{
  "norm": "rmsnorm",
  "attn_scale": 0.345,
  "init": "normal",
  "decay_shape": "sqrt"
}
MLP neurons of a small language model. Each row is named by its layer, matrix (up: input weights) and neuron, and shows model dimensions 0-95. Each number is 128 + 32 x the weight over its row's rms, rounded and kept within 0 to 255. Numbers have three digits each.
Before each neuron's rows, "fires after" lists the tokens most often just before its 100 highest values on Wikipedia text that the model never trained on.

fires after: " W", " w", "u", "ro", "W"
L4.up702:115134181176130174114065138131120102093140124142099151143089161110141037118095091086125129128163095132074110101133150107118139153162125098137116149117157161157097088132160145140113055173105147123123115178169112160114179066085108143200101136096100144145070109093122123184139150049103145116

fires after: " O", "ar", " I", " S", " Sp", " A"
L2.up383:186131141133120179175147121051106103094096150154132147135140080156134103084104148106166219137084091087159129172170139065082167125132156127107123171158106154195082121099141164111110175156147124102149116121147148138176114126108126177107170135137126177138132131125155122172145103140085155170

fires after: " th", " v", " Sp", " S", " T", " pro"
L4.up422:146159122142053209115097121062096111176115143098100164116098114127099079083106145114127104137084151092165119095179152118154126120147142123149095150119091134161089106155072157079087129085146117186181126092105147125094103159131144177108154136132152153098113117102074100113081168138167106187

fires after: " b", "b", "cc", " f", " m"
L2.up448:127072121092116130097099060076100139112164070157078119164155153155152188135155124118102131131120146062144094101161146133095148159118171184189105136173154096126134131110160066140155112133132080059126152100106148131098143132123164178086171047112111164125098080163099116160173096132112121126

fires after: " W", "e", " w", "E", "W", " "
L4.up80:207117124132099177144144125122084095112112122123141108134122138131126109136108127095107114152133105166059145156163164100164196119129159121097066115141050186129148110114163091139107137164117106103122140142132133168097197170112134101081195128019118090127103081124138146116164096123170114084

fires after: " D", " St", " d", " st", "D", "st"
L4.up632:138172085134120115122165154065118146113154147161121145120128109194133131118166100135100164115097213066143138108180113116110096174119101099127150132111079165103107104164106163113139123133145091150097153164170127133109096155133185109145166131174122119149089153133176100141050142124082131154

fires after: ".", "S", "A"
L2.up667:087142114151099131125110119120117081100169117165132113182129108143119086164083092095174123089107183152185156123144165198198143143139129144103145121157125089155151104112154090117127115158148167122145191093103092117174122158151076138201154129133092181040099075108131177090124100156082168073

fires after: " m", " v", "ov", " w", " g", " V"
L4.up298:165144099130128135111154063092125070134116125120158116184119131122157110120118148135160121134112108168112203144130128133105114153112186117120106153079171118161122114123135122114123118178137210141110109132142109194156115152124153139209154172174124127088115092054146094090174200151158148157

fires after: " S", " s", " T", "at", ":"
L4.up470:143150132152109148110161157095084107111069134118106175179132071172099117104137143111112101161069179097117157158067123120140141163181051177162125141139150101105161155148151130149087181095135118141081159160124160089112113175093150127143118097149100102110088099144107141163145127206097180106

fires after: " s", " S", "ign", "S"
L2.up670:179111173107084115116112111166067133150143143116209209200089088140112114122113073076147109131149174150134103123088223089142143138102119133107135094084107125158117125097121120129094149195155153127162127144109082170180138144158120108129133096136119124081158125116134105158128116189112098064

fires after: "20", "–", ",", " U"
L4.up448:111096167075166044113160135133136188102158095126141147128054111142092095126120105150100144191113118117131153106100082089138101139075141130090133169150126114111096103208109160168204104087138158101107169132150134093144079125106066112153126142115150151147099195072110144150161094176174126149

fires after: " s", " S", " d", "u", "S"
L4.up53:116139152126165123100109093114082100080160117091178110217113116153153099121150139099140168147107155072161209142169141118089146145140096141166155109156127105120137113113142127132152202144150064135182128131161080191121163147128110095065128100133127138151154134104157111157184157211114166118

fires after: " B", "B", " F", " b"
L4.up712:159159202122138093141113129134088182157134110081079121163123113159146086139163138112182160111118041170107133086101122204124174087146117153226134123131084120081159199107180109154154110075137154165129141208077159161068088112160109125131130106128153159088110107102151105168131089088151092107

fires after: " Com", "c", " dec", "d", "om"
L4.up518:109083150075129065103062152179177108100115106122168129116093103168094167094169156128087154085130088118086116169167153094133139155175123188149136184108171130113094123122158133157124125089111177131153127101102076166138126105180140116130174121109127155107144126073101138214116181113154203148

fires after: " d", "d", "if", "ib", " D"
L4.up374:143175110193077100108095051082124145190119188162088120120161204186120091091097139123154168120139175118096102151174178139119098142130072117171135095119136126115096121186100226134108080113115118159153136124083115126038121124182109132139145054132076096114141121158108120101116120153097113135

fires after: " w", " W", "W", " L", "w"
L4.up307:162138159157110136132158158130118114187122103198095093151098166132085191115104114111107069175077120121136182146152074099190162185133106176095134079139106168151102127091146061090130096147150112084138148155165110136139189185094114083128182120146124115133135133081108082166146191106102210149

fires after: " off", "p", " d", " con", " D"
L4.up332:114110157184121127142131155135016154142136107136135200143090119145119144099114129053193047085137146121080126099137164155043059106106148119153128129114066087110136181108128146104166100100147115126167131117143128165185158183088148144156146157098113177126176115112126112131087152166139121109

fires after: " D", " M", " T", " J", " K", "The"
L4.up280:141128158128090095101138149149133128159108115090135087094121147141089111127130118157153159039096111199115115114102131189146111114083132166151121108106152073213137169179109094099147126111159170148122125134139149137127134166145163105166111125108128051127083103157139044181125054094110175156

fires after: " New", " Comm", " ex", " comm", "ork", "ri"
L4.up215:075155169154122106137157147119161123119112119105126170094140174127110154135135096182095137121116134129142109120199145124160138200146174144106114142178075153110127130132128121143147173122133133103035123150149155131116158167126149103149188128178118119134125155054043131200144135082187141128

fires after: " w", " W", " with", " D"
L4.up160:137111158172115175114109141135151172126117114158105115141149185143130168122096105118140129091110105119101160132097149103153079124128097105102079165088155180176118117105167130178167122188175094102120192107130126212063137190109101141098184138102091124159139052079107118118162118149123176104

fires after: " l", " w", " d", "w", " the"
L4.up241:106128151145131093146166089087138084138187126156114104099156175164097099130166109150126144087127143140084166062080143170094148093064132122159098094110128104133077141072186137075139064093182077121124153141174128099160116126149197093162133064156094112165099185123084155199094128133107137130

fires after: "\n", " J", " D", "J", ")"
L4.up395:179136124124119099146169134157155097161151159165165130128065140139077125099069168140141193126105085078130118181158193164089106176176061175106108116148136133111129135187092117159168124140204098120085190156114131097137091167107179133144118024089141100147165131117138132212089122168168152159

fires after: " c", "c", " ac", "att", "ec", "ib"
L4.up467:161127098143114140118063087104136105107109106101097149072121164163138132136097152172123140123083190106127149125100198129134136151132142148117105188127118131158141177153157147152108119146149124139171162129128060114158144087148108149142109121142175160090163120155064133089153121117088167148

fires after: " b", " B", "b", "ult", "om", "p"
L4.up600:190126161091178097109063107124129103151128113149167122150169135128124149194117186104097210115133134097115156179128110207130100092113121131111114154091160157103195182155175157111185121148097137136113127096063102106124142137134110124123129109083158146071122139122105180135163043178108147074

fires after: "l", " l", " fl", " Bl", " L", "ra"
L4.up200:146086133126112060116102071152108149142086114161188151081157077132141100106113114111170184136189139154148115136157097157165141103101138122118142044131128094168148133157169150166139151115125191125119143148108134104159170114157126155113177107194102154158139170140134132174181147120142097121

fires after: " ", " L", " (", " \"", " J"
L4.up602:138136202063121083141124114094115121113104137107025106088116117158078064112078100106136131117135054052089148159161185145155148135108091112136088156145126175141096144191179100133142117149134142163084115146143111080190077178109111147100126163100087087167171126092107097154134137130126101136

fires after: "-", "b", " wh", "one", "og"
L2.up425:142169131121143109127148088095098132089135144128102077175171129108121142094116073126133102055128125053090165135216133183104111121088119071119116125104159122142132163135175109127100085118147149087116157145057133142168123138087150151095093115103151155166120119140144084171108114112131156168

fires after: "I", "or", " I", " J", "J", "e"
L4.up118:113171164129135138142166087082097129091146184124103109075132111171151105105154144135113136081111039103174041137132161112116100122122157184127133081158148134150102115155133047155132118091152143137081146130118158065206137136156128208149171096158164137156088116147121173138167129142158135148

fires after: " (", "al", " app", "T", " S"
L4.up580:158162155053092196126117181105120136135122128161163112168134072142160136136119131105162169127149072121161123140121167156159133203106122072063150136119107167097220127203132083152176164188147126115096097150134123089178129093110149090153116112118146124095136092148161108077084136207095101107

fires after: " is", " was", ")", "\n"
L4.up462:065119136101120100124118113119132083157119120101106088097137144117116110102077118100154133143156153128107163042106150167127088188116104125124083111167132137193108139164166064140140152122134173131113094098178154061136127162066111133114105146142163127168078146126126077255099119077159132171

fires after: " s", " S", " res", "on", "os", "S"
L4.up388:182113146126111130114106051143060067177106136157156123191083132145055116093111125135182087152175180112111146166145092127107191066147172077117120109151061136123117087104160083140150192137095092102103130087156155188100115168101144104135085154089158188087138078134194142091128133195089134148

fires after: ")", " is", "an", "\n", " an"
L4.up691:118111158142141113131124097113116072116172164123112128158096129161136196055169132154145148125142152110112132165165117100115115165094095131131067112113176135091110117165088086197134105109169139160155088145088161102164118143098156120086130156157110112165090156112102154223151139140128166171

fires after: " S", " V", "x", "al", "in"
L4.up546:131128141042138158099173143110101112106049125104146122134102106110122135090145103051145133105110124120165125099085149124075122197131071153169085147172096116111149124157158148093121151168186147134127095165143065146137165060139144136174124086124164114112129071149138145172054181136089109108

fires after: " T", "ow", "ur", " att", " Th", " B"
L4.up738:155098127107132129127122048087105106119094085119120146139146131191135113117075178139095085080139153101105122162116135102127123146148129163122154169203146152109118145155145132099161173116144125108110107091100074168073124148132090166091076086100204143156120099083119098190148157144113133094

fires after: " 1", " 3", " 0", " 2", " 5", " 6"
L2.up405:183130135092172081142141080085072166134154114162102195136081185115125129148111135173127170136116125114118107072092096082184094200177144137088129161125063127201150106125129045133134128097201092164086166112172129119104122204107151187132136179143075155164093117168133170173138096171111088116

fires after: " 3", " 4", " 5", " 2", " ("
L2.up289:170144178124171089167116127148124146189097088160030146100143127112129146172144109131124147144132120116101072171088201127102140168090120117109063158108122121205168142138172086133115113145154149203135142067123118161136123095116189148108161117079143175170087126096070077142162073180081156083

fires after: "em", " Com", "om", "ip", "im", "m"
L2.up125:061153168090130037117147122159051104123096040173147109050147094150135089108169092161104100102126099175071095114087145115093106163178133165199175146153135125134047104167149090099173092094136127140182132175119157123143080108152140140149161081093117123173083090135144149142173144145130124124

fires after: " P", " Ar", "P"
L4.up669:150125140149121179123120095173033161152115139105128079175075127117161078126109114131164116154119110089116095174133109092168150121146083158132107117159172164149146138114206068166165083112116171093090137132097123174099124162101167067117112119187130119146051091127121144121063118153109146173

fires after: " b", " B", "B"
L2.up41:114139102146096083152087038117104103103137112111144150146131177133178179161142114136123125089173116115126143112125192106105142122189104154205140230135108082157152141196152172157192102139171112085127162124054129104108132103168157098064110139090160122129100156138093141132158091104110134121

fires after: " S", "S", " P", " R"
L4.up83:178167133154102090127144116173063128121065179096170122162127150151178101173084156156139099132095068170140149140080219104073169123125167152169128125175128125143140124122196094135157084152132097117082141172163129188109172153124177141136098163148080095141089097150201133152116139106134127129

fires after: "m", " M", " C", "em", " K", "C"
L4.up228:111125141152122103094111129155116116122092068177124084104154073206111149121073164133139124150105152121207151128158117160177120185174104072109154098048128146155092131181161093130161122167091114163145154162145159095194075125141137160144142140100193153173129110101085154135111121142143119128

fires after: " C", " w", " c", " a", " f", " W"
L2.up704:123157128124091124136141195076118146150172099160202160101129063130092097133160142132088151081107168107118145177127186117082145129129124117138133134089124202133145141166132150160133157105105137110137165142143092130126118178148139114155138120073136139135158147127099132130130103123109138071

fires after: " w", "w", "es", " s", "it", "ans"
L4.up335:083139153185090147079166126108151099144155130111172206132164098109094162143102175135095114160187155165115167161139156109162144068128168075096088111094178160177101199113125091079215093086116186175178097105083135174078125120137154137107106122098139145155138131158113129109125106167100131113

fires after: "–", " m", " f", " n", " N", " st"
L2.up432:141153165090104147143177143097093100087115071119065101157095137108109112163124056140196128149131147101132112046078162122141076120137095112146118148107165128154086157154111090106131140130147092157094163145186093157176108114181103158099169098087121120078084182137107129140146103173174127107

fires after: " s", " S", "S", "w"
L4.up579:156149134105130151150104082158089144116169109145153157106071106158063116149125093096133137103125120146094100136159119089172145104093147099169109119113135162152134108099159138167122155128076195089167143108111091160061176136096092082061142071156198150135112136108179091149110098131060158132

fires after: " s", " S", "-", " t", "et", "x"
L4.up474:153125186092133119068130138148113133104078158148117139199117074085126108164120101133100128060166105137112122159179149131105146113127153083190122122103104189096126166154074101140163157132161126138118138117154107107141091119140161169125125082135154199093117120123157124123132096156151157096

fires after: " Col", " col", "th", " Ar", " At", "am"
L4.up78:160081084120167116095190068111147129147151128166084156136064152171104187162177156148117111172124132106070124156101171110164141162180080143103124104155113130161147154155092097110144162143179101098103134140153135132146151153133128156134154139109106148113102084130122130139149100181149209212

fires after: " l", " n", " N", " L", " th", "N"
L4.up566:092126200132125170139133160094125085178150124148169116114098071157126093111127105109134175096111080092157111129153166119124113116085123070113167072074086115172138116101153127090143072118113127164089179130112132109155109099119100137115179114163099133076151189153061156112084180112150065104

fires after: " G", "G", " g"
L4.up742:111114157170104143066121154131095080127088159142144141147127105210116066080086149092134135083093077166071176132180158156156133131106114066096117134152213092180133120159135175113135134117121183140127081145119114134131197106104175127151077212204147153105081117110092110087101152117124101188

fires after: " n", " he", " with", " d", " was"
L4.up287:148101139107109169128127179112135087135129109174116142105086148108153054130115186128168087154142179078168149122118122124143135165131078169088086109065106139132102130137127170088121158113113096067153207119123126097069146166119147084093140079176154108107106175155103123093137112127148103133

fires after: "\n"
L4.up128:130161124083169131104108104180151138096121119179091108109090138135099169140096113092197200129074091137183095104176185138121119141202117136125124132127095106134138111165196138079183077120102113084117165138123089099133099170174216131154151096093148115129155125099119110212174112155123116093

fires after: " ", " o", " O", "u"
L4.up92:108126194167173106161120109125114132083138094133086118134131141119152022179137071068110171103080095086139151110204154136119105155129122114190124118079081117074102151203102124141160156170178110108100104094124087102172097124124204176138151139131148098106137150144123137153093116108181150116

fires after: " p", " P", "P", "h", "p"
L4.up212:096118099111084089083125095152067156156121115107067120168120124132140076133121102128110145179076117076114139142133110160109141105142146130137137105157131144087147135118124152139161142127153108173142121075114103190043121162106159116093154093159134135165145077095098102104139097105070132124

fires after: " d", " b", " f", " g", " D"
L2.up192:116107112129130110030121124095140176124179123197059121125176173166130096141122112073155097070126133110133139137108165092086136143123134116161143132147145074137117169199166135142176155111147108111182127132120126071093180125116137127097136108139072125102068122116082100178113076148108171138

fires after: " c", " w", " b", " C", " B", "c"
L4.up492:133135176113126101170084147098152108138200091152114102124147145064132160108183135082104156119081119042055140140138088200097154132115095134157124124155129142116142175178166116136074193136102106134156165124105154127083190134158170091144135113074130146124132147105088135173144088097128125112

fires after: " m", "e", "t", "m", "ce", " ex"
L4.up126:125123108116193126131153105125127128141143154158165069112157147153111168071088155110077093099123134108112105154219095137095160104121105170118112132091105109168077206146137122132107106045140124098121180117119132149132050119154139195116089108100183119187192093097112075088144165165159142162

fires after: " l", " D", " j", " L", " d"
L4.up195:087127108159116119081136050098119174152184093141107134117149130135162142086131104126112158098162111114121153132131112116133140164099174165145143140116190123121151109099141134121143172140121083124154130076106115160050128119168211113098160142198120118135113201078128063182081117092121145108

fires after: " ", " (", "t", "x"
L4.up509:112129204084124117130139111200106091150108154110106089111111158137066129126154157097126115081138118097128095151178152132135157131114099090153100157149076129174118118160133129126100130084177169064136116077173128097128099152128147183103101135088098135152174128094169136186152122138093141103

fires after: "c", "ac", "rib", "ec", "is"
L4.up207:150160096134112096133109140146074152106113071099114117103116173105108096092187092110145092093172133157158146213173131099125106120117115168191136169181152138133047158103158116109131173124108105123154163128114073143116140134220150111097117124130119115123114107204146147126201063140067137110

fires after: " C", "C", " S", " s", " cl"
L4.up612:111083153094110099092119102087111079126121142092100152155085076098134134093125154097171139175092128069118147119073180091183115088132130141129129106134155170155189163115189108112106068136172092093209141117173129157114120157113121104097066160144139174124145179114152146129156128093115195131

fires after: " O", "O", "U", " o", " I"
L4.up472:164166150144104081124152179117178173173166107091164177114089108158159116097082142110154156138099141096116091105143150146072152116130166165132140125147160154137110110162112162192162119158143150138169096087152142161174091169117098107147119154163175110100141056087161102105116152148154126120

fires after: " (", "C", " K", " W", "H"
L4.up723:136110124122119069093155120167094117131121062128136040133178121102126127133115106148167137101067168117114126100121141108199156126084120152064111096123096089193077100163102046108120119127144174088174129138174082151104143127073097142125161063106173145154145145113157132191135106137114192141

fires after: "c", "at", " w", " sh", "ar", "ric"
L4.up192:135138086178159145142118103116154100141121079165121110079159124092121122196153073107108125158058098151058179128111125157134142118160150136166134113137144177230146138162190076117153139097139088119116133159087086129134162112166090158124105123147135160098106143159087145153189108114134155122

fires after: " n", " Y", " N", " S", " pr", "n"
L4.up107:071137201071122116142118100112118072197142116169154142131105112151180165127117087124109118128127098121132044136118100138123176059157100204136124120176085057170112088200075070105125129120158163072130157148103130121129170152132110127132114119125100142136110106146171111180118060117134137125

fires after: "\n", "u", "s", " S", "ro"
L4.up459:144089150186167128154136114143068102063150152122148169153123090104116094071071136120136173126149165118169073136187099114104157192137087171147086116120133130133150140195187111118134131167093141140094127125212126150125131158132163113134118138108164147109137122146138081181109103114129129083

fires after: " l", " pro", "w", "ro", " W", "ain"
L4.up498:107149122140097141117117140076156165129152120172145167075162122117100078122118150134156120068200113059067090120180095133074176137113178101174156124097167139183148178062119147136197150171119146157166156128148115198152129148125087117141117131125095112163133123160144114188103146116116146154

fires after: "e", " t", "our", " T", "t", "or"
L4.up440:196114143146113133107144098121142102061113171101122159070133183165146155116080172096083162103073066105072075165207146105124140127090155086150060134080114096102143140164131141158107135143147134147168138064087131118139110115075158128056127119168156159127150108141136157119108142173100155148

fires after: "\n", " D"
L4.up650:148158175184110133080155159147131054205134092166071121114122170177180140140162081088151125083131138120140160170132157194127170128143093203142123115150112090118146107129186150119153122105092086119117127022175128143088107150180147153159117115087182141117118131087151093143179082138100072159

fires after: " rele", "e", "he", "ce", "le", " Le"
L2.up356:117149174136156183140121174121092112156069164140160203130191130065120143120163147163062150150132154101107136156187080115064180161145146199148143066150119119125076142158140090094105176088153131142124130093146117113075095166109159178149147139086106110143129107063118131101142132122140144164

fires after: "-", " (", " \""
L2.up759:144144141056138087118144108039162143089139163117119017164148135096117126098111091099127129134164079131158161100121106173119115146100120073180157115066155183149048083191127085089129086114172135110146193097091112157145137143086116175112168143126110167112108130139148120135116099192074167084

fires after: "0", "00", " bu", "8", "ild"
L4.up276:138093085078102180101109145064115089122105070104147165080161166137113140073137087068124103161103098099092187135136167144168107117146139156209165119131118129138072163135148119125096125135135117146145164211077152153111099144162133123095076151118077082088158137102130187123137148105077143160

fires after: "p", "P", "ic", " app", "m"
L4.up481:139078084103119110154112147181093135141133092113098138158119159169133115128119081108089085151093072145143134164134165195215137135111111184165159078136120158094119140102135151126122114116135131193178143128101175148176102056135144114148160103123102195078115047089118106069095088109130102160

fires after: "u", " N", "z", " v", "N", "–"
L4.up355:111120220070092146133084132052062094136098140116137099198088110071134056115094101075173130146166136115122121116103142127150145182104069124128131105157108095140074088099136114046133139153182140162137133131087130122181109105091183158174124158106092153119068163162180107193098140188112142124

fires after: "20", " U", "–", "T", "O", "em"
L2.up302:096104191085142092122150098131107158062141073145135129087110148115114119126140124152122123145161142040169190085120148070125105103089135114137107172142101131139095100176145163153176149101166122125164119124108126106112089118094100118162107124149156100082081163112083133208147090120167118152

fires after: "re", "ro", "e", "ee"
L4.up622:140138155086107137100144102140168074099120100091132150076157134120068098121094097113128165187184148152147103153154111146057099131088107140119096098109115087188164117095103157139121163127123130110127135109125104165072053123083114167127112172163128140023084126133082103168128130141108165142

fires after: " s", " a", "s", " d", " bec"
L4.up601:174123114110087153148090124131125127088168139207117146145126145143107152156098149151161075094188147064132135131153128109136175098081095132094134119159139127185200131154133114128146097129136080090213156121120093159074141137171066138112110152099132174138161138143162121185080097144095175063

fires after: " T", " t", " J", " m", "J"
L4.up225:136193142111128118114134097101152131153127094116131096156119125175106142158141143135073150121141131092122106105103113167077094102128142124147143093123125084095144126190162107153175111142098151156138133063117104117145081154139153205126078129108173099132135128129103113167111115170180127132

fires after: " Q", " G", " K", " B", " C", " M"
L4.up646:180116140148135110115099124153132083168107062107167109127177126156160095127085118101096128075106141173161111115059108158109146164132085139127145101152165093097107161166164161149173150131092148069136090122225147111148127155124102116125141137115155129128097139122070110141157113082132165189

fires after: " r", "h", "ro", "re", "ar", "l"
L4.up46:160154153150127147104125089089171152135095154162068168123131164115142140107078106113132078144144130131110111198193121157139128123098148105113094134128108055132181216088116130169087181151055110108131178087127077143153116135113153188143102113169109080102147148128096183144125143167102169187

fires after: " O", " U", "un", "ut", " o", "oun"
L4.up730:115111180102120131094126137150159098113146149166131122158099116119189050136129150098119124150114082093192142132139147081146120130125085129081154089122175109114054128138136131179211144179147081179161146057154126106145174155087105098150109166109183126086126105097122163143056144160054122159

fires after: " d", " o", " s", " ", " a", "os"
L4.up261:128190095146091101102136116143121174055159133145088097168099113113105145133103133084109124098110141095130118218115149097151152127073103115146101068086149067167142159119160120128104094150143097119160117110181117087100154085153220123110144130200150126145200095097168104106058139122129126077

fires after: " S", " s", " N", "S", " Q", "iss"
L4.up412:192143175073049170128142112173105128153112068132110104216052136147114082115107095162132078094090127157108124166101138130135056120169123121154127075138167113174127093118183075148122112185074184094159129141160121151164108132087148116076191181159111135099122103121118125093128090162151150082

fires after: " F", "w", " w", " W", "F", " P"
L4.up701:104166137173132110075079177195098111178173114135132123153133086081148078103132060112089157148091112136118141117136132068116105125110141120095231150090163184131124115162119146174164124080101171147118158116198131150109164185069152127114107123098188155131098171184059093138162157154111106124

fires after: " s", " S", " h", " cons", " ex"
L4.up626:105105137083098134115149140167115127197148130128119180136100107171150128127083114162106142154130148165102085154099130182156166105154097173160099147163109112127153141113166140123078131127199062145149176117138120164104143166121158106167074073151122149168149119141194145129139111180071131136

fires after: " w", " W", "w"
L4.up159:085112155150136145080135134095115115149139111148138151116179084127095090098102115074092093153096097212086101098121111158168105167118130167120160115134109151085092107110124095123188123172130139110117178163120198203125177171116119124126119125075121144135122139103146103145098172125129143175

fires after: "ec", " A", "on", "in", "c"
L4.up236:143127114082106119161124128198115140131143104105102097126153135099101149138136126143110083112105137149139113114106148201147153153120097171086048104170159144174073155122182152187084118151192091080133146116161068140155103143164125152086119187176159189145071105129117187155185147141154157101

fires after: " U", " In", "20", "-", ",", "\n"
L4.up766:092092144101076061121155098117111141146098122117130084114132111107132108111103144149085111168201170076194150147145106116118105184136059166034088189165142139123083120164169125209161118085134144153134130139116121092118102136104131135126113132094122108125133142084059163231109089153122120131

fires after: "\n", " P", " V", " b"
L4.up596:156066176122084121124142106108128080144091105131109107124110107168124143153091065094087233094151085166118150127157150079173116143127086202137126178172090174154164106121164134133187139114129087150169136118088104158127124130182141148080138108085080158131089116163100146169149092135121053142

fires after: " w", " r", " e", " W", " co", "w"
L4.up211:152128172171085162107112117122134124190196140153151196114137159091074169121131126064159115143089143110109095106205160195110162111086151066111077158163109170168163178134151094147087126136126111107110119191128139129100208148182138209147126129100122068167142088110119135112125081085184173095

fires after: "-", " (", " on", " dis", " ", "st"
L2.up447:147126136085153127162111136116101177113137089117100071115162129122120119090129056056146141115132126075095180126173112144136103110091163101112117163101115193174127117161142126113128125128153075099185206097115102183153107125101165177144148162120115165093138134103121162166109093150136158129

fires after: " m", " D", " d", "ar", "on"
L4.up599:153120121175157090135163107200081149205103158146113150127085124196177139095107204161134073154139101098118111108136128149085132118132105156103178112130119067122147136105155146158114116151127097096094142122120127136168099161100091132122077151163120140098105135156162131196121125190170122132

fires after: " (", "\n", "-", " d", "==", "pp"
L4.up643:171117184142137141138103153136059099136192134150166135150142084070137079146152124095125104099146109104088136131087195124127168177121117172066166152122108104101134162185167103118105130064141124144106224084134164163085101097099205091193169061071179132136132128134101114116184124169101092116

fires after: " B", " t", " T", " L", " W"
L4.up475:138088148169102134109117133112153162149146110118115110192132097135160126093105159109085073096118137089150156126123146134122131118137076160145125104127129110142178166171163125139129138103092166109064146134149124139121090159099135106145064149097150080136156204029057079117146164135096122136

fires after: " b", " B", " t", " m"
L4.up40:147087154128131116120119119078108138137122127118141112206142145200112101129162146102125105106144128082043145066060114123099127098097139114125093127136183096134169158117132106124090157166123143126159135203159099115175182087193117141121143117081081127164150094118115127156164147099128187071

fires after: ".", "S", " U", "A"
L2.up459:166155172143114105130121176131143108076161136195161168131089140166122117190130074095154134116116175122194150131102134185168114114133173121123174111139092073141126137122146112081138103133096145129163183108090141126139166177106097094149176109151152107092120076140086147132150080159123155071

fires after: "r", " K", "i", "\n", "H"
L4.up382:100202104188135147162152088129107112141181136131113085153122121135116102085094174089139145128071113138138117072182174091158137141107073118140108112183134112114100141187122097128126165054129099100120138149120109101089186142167093124110147136093215157150118163116140130116168080123180205127

fires after: " R", " S", " W", " D", " N"
L4.up401:152128176136134118079122081140184089128158084143172164155104112098183126114120146127154155122127062120168148123164141057109138100138122174137129118186131134172108114197140093115135132141110137113064146115159153201144175148077131095132090073142115150090117124074132132123123126129183201133